python train.py --hidden_size=256 --norm_place="out" --positions="rope" --qk_norm=true --bias="none" --init_std_qkv=0.0183 --lr_mult_up=0.798 --beta2=0.98 --dataset="wikipedia_en"
MLP neurons of a small language model. Each row is named by its layer, matrix (gate and up: input weights; down: output weights) and neuron, and shows model dimensions 32-159. Each number is 500 + 40 x the weight over its row's rms, rounded and kept within 0 to 999. Numbers have three digits each. A neuron's up and down rows have the sign that makes its largest values positive.
After each neuron's rows, "fires before" lists the tokens most often just after its 100 highest values on Wikipedia text that the model never trained on; "fires on" lists the tokens most often at its 100 highest values on Wikipedia text that the model never trained on. A number after a token or word is its count.

L8.gate561:493455460527510566525541471525482540557513523453505518458476531540541548487505468437518481447455493451535534477520507531442495507501475516573478522426472486466485469466415465524469577485517509496504539466519571511483516528440475416512566516464498518505513484596585423492549491495534411507481450466546480456545490466516496518568519485489580525536430509463492457565502450483574525515512
L8.up561:563441476538559579453530478511483504562512550490503508425524532493508573457484508523490491478449446517501537523516573544465513490527439477541496460448536480517457437443484502475504571502544478501504517419509518510537473524411474419584519554526523509566511530548596468514533470471506437494526477498525534480538467473471507497550428491499562487560465505520520441458517477448527504490572
L8.down561:501516480437528488534336560420560503448460498444554507502518533569467450472538541504467515533486476528490493576512516525550494468551431569554586523505530513465493473489493512493493466535545512544541409505434494534508450426564476472525513461517502486571527473522515511471501528521500504456487396589454476421498527445373596532487485517488535500483526520547492507488456498490559436509527
fires before: "1" 18, "." 15, "2" 12, "4" 11
fires on: ":" 24, " −" 17, " (" 12, "0" 11, " " 10, " +" 9

L4.gate465:479517439493524478489596496381530503502513516484470550468492549546507543509502488532479500520477474514546504465496466497517632529495494491459526541521479514466558476535525505467516469575520516615493469515523544522477503542520496470466519510576613468436435425452522511500545478536481470525524515559522530456580494439536568493496562478577459485427462499497447447459500478527435478407412
L4.up465:451516456451545526488541563398504498494489521496448440515477549511542485496472513513464528507515458484518546506504512473472546462481481483484504507521519557442572435559540545482480481532539484576501438556558523522527503514498538427525480511567547489458468487465543445499489519449527440533546505505537471445578468512475470481495516546541518519440546506545458489468523448528532492426472
L4.down465:482450485489540521522550483460472440563505535503509433495504473494471535419540497553492480494484502469617465483513530482518495537489520510465520430529545518468447527483430480545440460508498544494566457526414411470446458528566560581494502582507508433515456507562457535502482599557494429553566476512525507487478503528539413489479521536527535504514532456479499491523488501546567524518495
fires before: "ident" 16, " \"" 15, "ress" 14, "ased" 9, "ase" 7, "ur" 7
fires on: "res" 23, " exp" 14, "cc" 13, " |" 13, "urch" 9, " ele" 7

L6.gate399:510531497457522502442526512509559469579459480463541465520502520548476506440521504511527525516508542582487525456407529419519529454430461484465525540477489426536494500494508540515496569563566554532497488481476475493510486510502498456490460510518546447510460531469445482475494495574457597559443437527429450501513541505540502524452554530523471510494463517459448445481406505520425465486502
L6.up399:405521514526481402526545496515475529512545540453534495541550502564548551546454490555518534437457496521487438517472503493466542540473588509473517445477466486487529614470477492483556512490485590492517501426495479490435471524567503453474568438493484470480508515476479504521491524525447539530503473459484521568492522481524544469561509518518523487549512448505508539536416497547493458476510
L6.down399:461493503511478502474410549486498509454480520514460535574546463404530458484455443442503497582485461485491557513552458515466542485527541457501508521477470518502495559506524450490526450438459423452492500494475521570399445481596525538483477515505455472497529551511529550502521566507526503473551447528505454437464531541460482487568580500508548493526546470510523373509511537460490524453507
fires before: "0" 14, "9" 9, "3" 9, "4" 8, "5" 8, "6" 8
fires on: "1" 45, "9" 17, "2" 9, "4" 6, "8" 6

L6.gate685:512510501478404486482525489540502538468515493451495501504495484553458531608537413496494433485519571467523516520486543497413541498479545464450528491554516491476532527519539443513478510526465523478519519457506605508479520522483541469471497489512569510503492435457508497536464481529536514539463542516535509483586502520448529501547551440455609494451410420512456496429542528541552462421490
L6.up685:505498556488439461474457483553515508556511513449495469578563428476449530589505463520462425523534546498468557540499502506460481541499537459473520450533459499484520508555499494448463497516453540427574508520469506498523484475518514541550492463530491493482447446481476478549469534501540487541528549478543507512545469538413569481516574513478609512482526504496440541445541544577578481502548
L6.down685:521489437435500521392517511501560531517479483488468510497503454609463441583540469397464483528447479482589573497537565470492463510520540438536479572538485507494535499501468472506452510512472509459510485466530515487531546502493482532481480493565464477518463518562514457494516527466498522564473509506487506496536431590502565480539496552503529532439438495575487444464459501522476519493460
fires before: "7" 40, "6" 39, "9" 7, "8" 7
fires on: "9" 58, "0" 13, "8" 11, "2" 6, " " 6

L4.gate451:449541527456549509537531448599508491508506512541405541515472536564511500515478492514390508466375511539489445455474507499516474556483474521535535517437509511545518464463531477533442550486529508516452475545512484496515478466536495460511466527474596545477504444512498521511478452451540534522509474459581569581562536470506519472510466453498528460526500532500654473477484553494480521520493
L4.up451:436551540530572506560509482565491511496535531495412531501482517556539501445437497494468559457462490527526483441474459481525437566480513513538602509394446543520470532497495436499476469493489490472498459498493433562473437445563499495532417559444558480497526575533514451439486524490515504488579440450557520531474508434479508490521466476486536482493508567519622487478430519466474490521507
L4.down451:530501481487480453482485459526510477504515521512566381509491459531541459531487613546503464455552497551508521533519559496482550528523485467513432480507544453464504515468511507502499466497522551444556516508413525482450547477535517608444532519526525507500490537511517522528489526481508510516465499482483477501459471515523560467509533559563513483477502488454488512480494480451504473513475
fires before: "1" 19, "2" 11, "0" 11, "(" 6, "4" 6, "3" 5
fires on: " " 56, "ist" 8, "3" 4

L5.gate681:454522447465471514541587464533451512495502517470508576505487537516471534464537483510414515500508472504494481463490485530450455527509540455545498515463555558477513495409424488510476555532484480528509530436588536540476500562509475442461477458488471537488464533548521478517528407494484468515522474468543481467513458470585495471512529465514509538540451469433523477498466513530475450468501
L5.up681:487513458491490521616560488506462533507498556474463553560537526496440538504468472563420525469536538522478493479528462465486444533539556457563478527432545537501463488440454555451510530464450450458529539478571467493454455532530474451546494490476495576452490549566479479523520421473485444529550507492509523493506475474575526481550563441503516536502498512419593511502502539540470513432522
L5.down681:514552513440490543506473474494549500526430499442442542483497490520545486506543549388447422546504540551444454531468549467501513481460502500595574429577460548526528447579479556467511497545559514437490563438470562522514401485539462514523529483437538455465459496455514530555515564513476474514484476484465470562536503513496565458482527479480481489436520538464441506472494488508532471484608
fires before: " |\n" 53, " |" 17, "1" 9, "2" 8, "3" 6
fires on: " " 100

L8.gate363:488505467519525546520544547520392512506517492525442528483456528533481514440535463481497450428432512466470481416456407465466567498508498432474456490468487382485551493543448453510529525506508493525485482427470512522477492502431455393492483502529475522480484474540449496528538463498527546527456478509585469478593511474556418485439606500522548469461483536458488537438432506470444484455496
L8.up363:507527460536470505484447485439490519454451525548444473571437476451457518462464492487460466518496496506473500505451514496478514507559504451424468421501531440563541456475519460490521507491615503467472437539435417533499465456524493531469480562487478463408541497467498543493459456463490542499516534556417444495457521565522428492488529449538525519489479493473518539420407490504479573425476
L8.down363:453539462511558574503521488488396605531546437519449548484442559501509506467475461475482543502477476434572486487542433534433497537507514474475568458506482514443562512493470575588459530473585508503451484450474512506484557532457541506469537513481424481528517479453571523524467468427544495463457514508555495526528493525495506483520480493532560466491504500474559555511504514562459477505522
fires before: "0" 30, " |" 17, "9" 6, " " 4, "2" 4, "3" 4
fires on: "2" 31, ";" 29, "1" 28

L6.gate82:474535526504490520528550490548413534483624539501438536522476524512556461463533457511480500458467517409495419483523473454495480505480520494549529494500484582457503517470473501530496517435483455555533531443523587539460476511513481460534553501510518593545480548513527507477590542462535473524507454475558524531556527435494496536541490504429581476582486542407560491481484531491499544556518
L6.up82:507535539507505539440491440511496488526546552529458524518515477444588500442494507540413501491503488459512482532494483498510437513554531535552467466532504570528453506453483523468524536447531445514552537420510532543487463473512472514564537540508508549512529570507516547487566515449496468483502446515496533545510525536500514484550468535453549509572541566489566512475502539437539535543557
L6.down82:487553556519447497495467510493537468510489601491534521499473464569536502481565534555507450487488490584543488556497512496500491542467525506541512462474444498511491564512497532479523464530546517496578520489426584525462496486516461470538579492504505457520498534515499490482469503515511497535501467499488447513523492527451531488593489491457485457539490574466471471501517460503536512519510
fires before: "2" 25, "1" 22, "3" 11, "4" 9, " |" 8, "5" 6
fires on: " " 52, " −" 31, " +" 16

L2.gate487:506434498436512522495447489512532416476516524433561513521536474459518470507527448482514461492435545539500498550529551514516512474477542421459515479466477512575572499464485451453495468545465541507491536444514537502558495426512505493499429417467485557455484470490440554508502471503520525547533534540571523526524531526543465468488476520512544459575444518493472466444456501544494476480566
L2.up487:526528472470461504486505504499544430520511484441548504513565491510514589409554441554500548451463534448452524512527504505543471509513502534482562516487418445517634574471537479455530495499496541506513493496501521537540492513471523529518520444509493519502499516478465493423520494571527525442515532454607426543496515525451545506537562511534524457474494447530476471509519571486529428500576
L2.down487:427490470636547564569470480468540499526482542407507441549484474516487531501533482510486534434422445482532537518488421419513463498528550517508507426553544442500482487513544377491478498480499466449473553441491476538537507515533598456513517560488456471511489498427541511532548564472504475499465467477513456541476513511434451500563498487495562440502511506466496456469512562543497468486519
fires before: "9" 20, "7" 20, "8" 14, " |\n" 6, "6" 5, "2" 5
fires on: "9" 77, "0" 9, "th" 4

L8.gate307:566513527465538497499517480571517530543444495533522526488426510501482498550489523556534424469519594486571497528473600456471477510432506508433518487437408488520529553508482461472505537560458534494546481472420508535501528511426492472437468425543487484456484479487447526454511469548541464549468462464508467521538513518554484559489568526508475531527531439500449438486493523600534517454504
L8.up307:580556510549536506478478504539554494547507526557535496479542444518499425559491522574483470485486501490544523532541508483409467562483478522525572544447486436540527508485458526468467481495403575503556484544408480518455518517512530524418439426508491538432533499453443528440561502555497562530501566431499438528431509519476548498433565534497459543529523502574525484465516544530517476482468
L8.down307:444488487524478539490400490471447441480508491460410551468467515574492502478517482512533481554473494490485517531491428521457493461507445498509502453440463479535503509460590492544461564484522509416467451486509471464548451477520508484552560536512469527520535542517552487489514534517491549538471486511514450483414462460446538551549466517497472521516491465508554526527550487520472463473508
fires before: "8" 21, "7" 14, "9" 14, " " 11, "6" 8
fires on: "9" 34, "8" 15, "1" 13, "born" 11, "|" 10, "G" 4

L4.gate244:558483517453511456471525489480457458510528538568463547480486540510488471495570428513494461501520463562526495468568541492489458485473501466503549457500540482540516546434476407509490498489504546551559525470451536540437559508497551464466533465456552523474496492469467505439530470449438494540528492482498500400499512465528500491500530479538498460534458444464451544511466513487438517479456
L4.up244:509433520537463507511514395503476550472510464458482501403490537515534494497436471565503570522488486548468515519521529414517522543540485589546478422492506458481497529505487500485522488462512467470514520506504450484437496563584533466549575422544543537598471464531430482520580450532530503508448513525505516450468453452460436449510482426572526506498453500583523551569474415484504475504492
L4.down244:492441477600538496536477501489520532485481465506519483522458534549526462463451506611458545501529554470463549508489504517473523561529565527429446541493457495431423513459551520495516513479480473459437507532498448513399481574503482519432453519510451523528506472462489471557494470547502535453572482531450459525521513393476533551447491504454517521489516481489468460502524420456518484541509
fires before: "v" 17, "p" 9, "ct" 7, "st" 7, "il" 7, "g" 5
fires on: "le" 37, " ele" 10, "er" 7, "ia" 5

L8.gate699:492444558510530503509563457518515472528502477498545530458440512524532517520537453512509476540531538476450500443466528499452485498428496499484534489439447500474554477493468507509502548528478555512468499479480558522536505534508413443475508487485504477534468441520545464511519501516560536480425526466505442486546525514566511529451531527482569525489491486557457544528516553500505402462471
L8.up699:501478517519436532449427449483535510481520545457502509561514468460425514514498450569485460513511512510535560552433498492469424546581534460496523520468482511524526488512461528437528537491480537437444464537481470551531512532532501539508462510494479460479448539443478500509393517538490457492418531509469474476442545570465578465538570474535548576514493496474452503393462545539523481420498
L8.down699:560482495528473552442507505472456505508537492525494508443564494608440505545582509442537535514424511537486447442521478464482433530499477488472463552518517527592475561523537452484455490550501545490411534467540554423570596468476446439541476510483499479540506527528478462457510524499600501479494531489431533493517447524487474544493487548499540509500476477523485494452493484492495512471448
fires before: "8" 64, "9" 15, "7" 12, "6" 4
fires on: "1" 62, "9" 34, " " 4

L4.gate484:573484485532458477482523535493463449473512487611449503455469510575506506512587479527474468471549460482499485447507478545459479493454523503492527477510567515488516516501437437540467500511451536534465508430494536623484532423515552481466449521499516558484477549478524484452606444500506537477546464440468478457570561504491537502534457457522525445498478471477511504511521507470486546481520
L4.up484:512510491526431526441456488510546486433500488557463431480551490503517484495494536499472480500491479493525505524516452545541494517508452533490509381583501500457468473457479416531529484469436522486527456481504492569433465435450471551516504543503497532471551583447465471463573386493522482464516505487436468570518549506446500511501507522538487476518520497456506534472547499509559548479547
L4.down484:517517580534543540451566565487473491513531497529490545473473502527569533550510476453517511531418522451567485460545486476517504473443504503470446486543528460543510519522453485548503473441486504551490583515491572482462529547537561492482510504498535505516443507489533556576531468516464569480518476465525501508521486478519448530523473472496565519511434516563498467503431495521541487473475
fires before: " " 53, " |" 10
fires on: " |" 29, "%" 20, ";" 18, "." 15, "ction" 6, "ulation" 5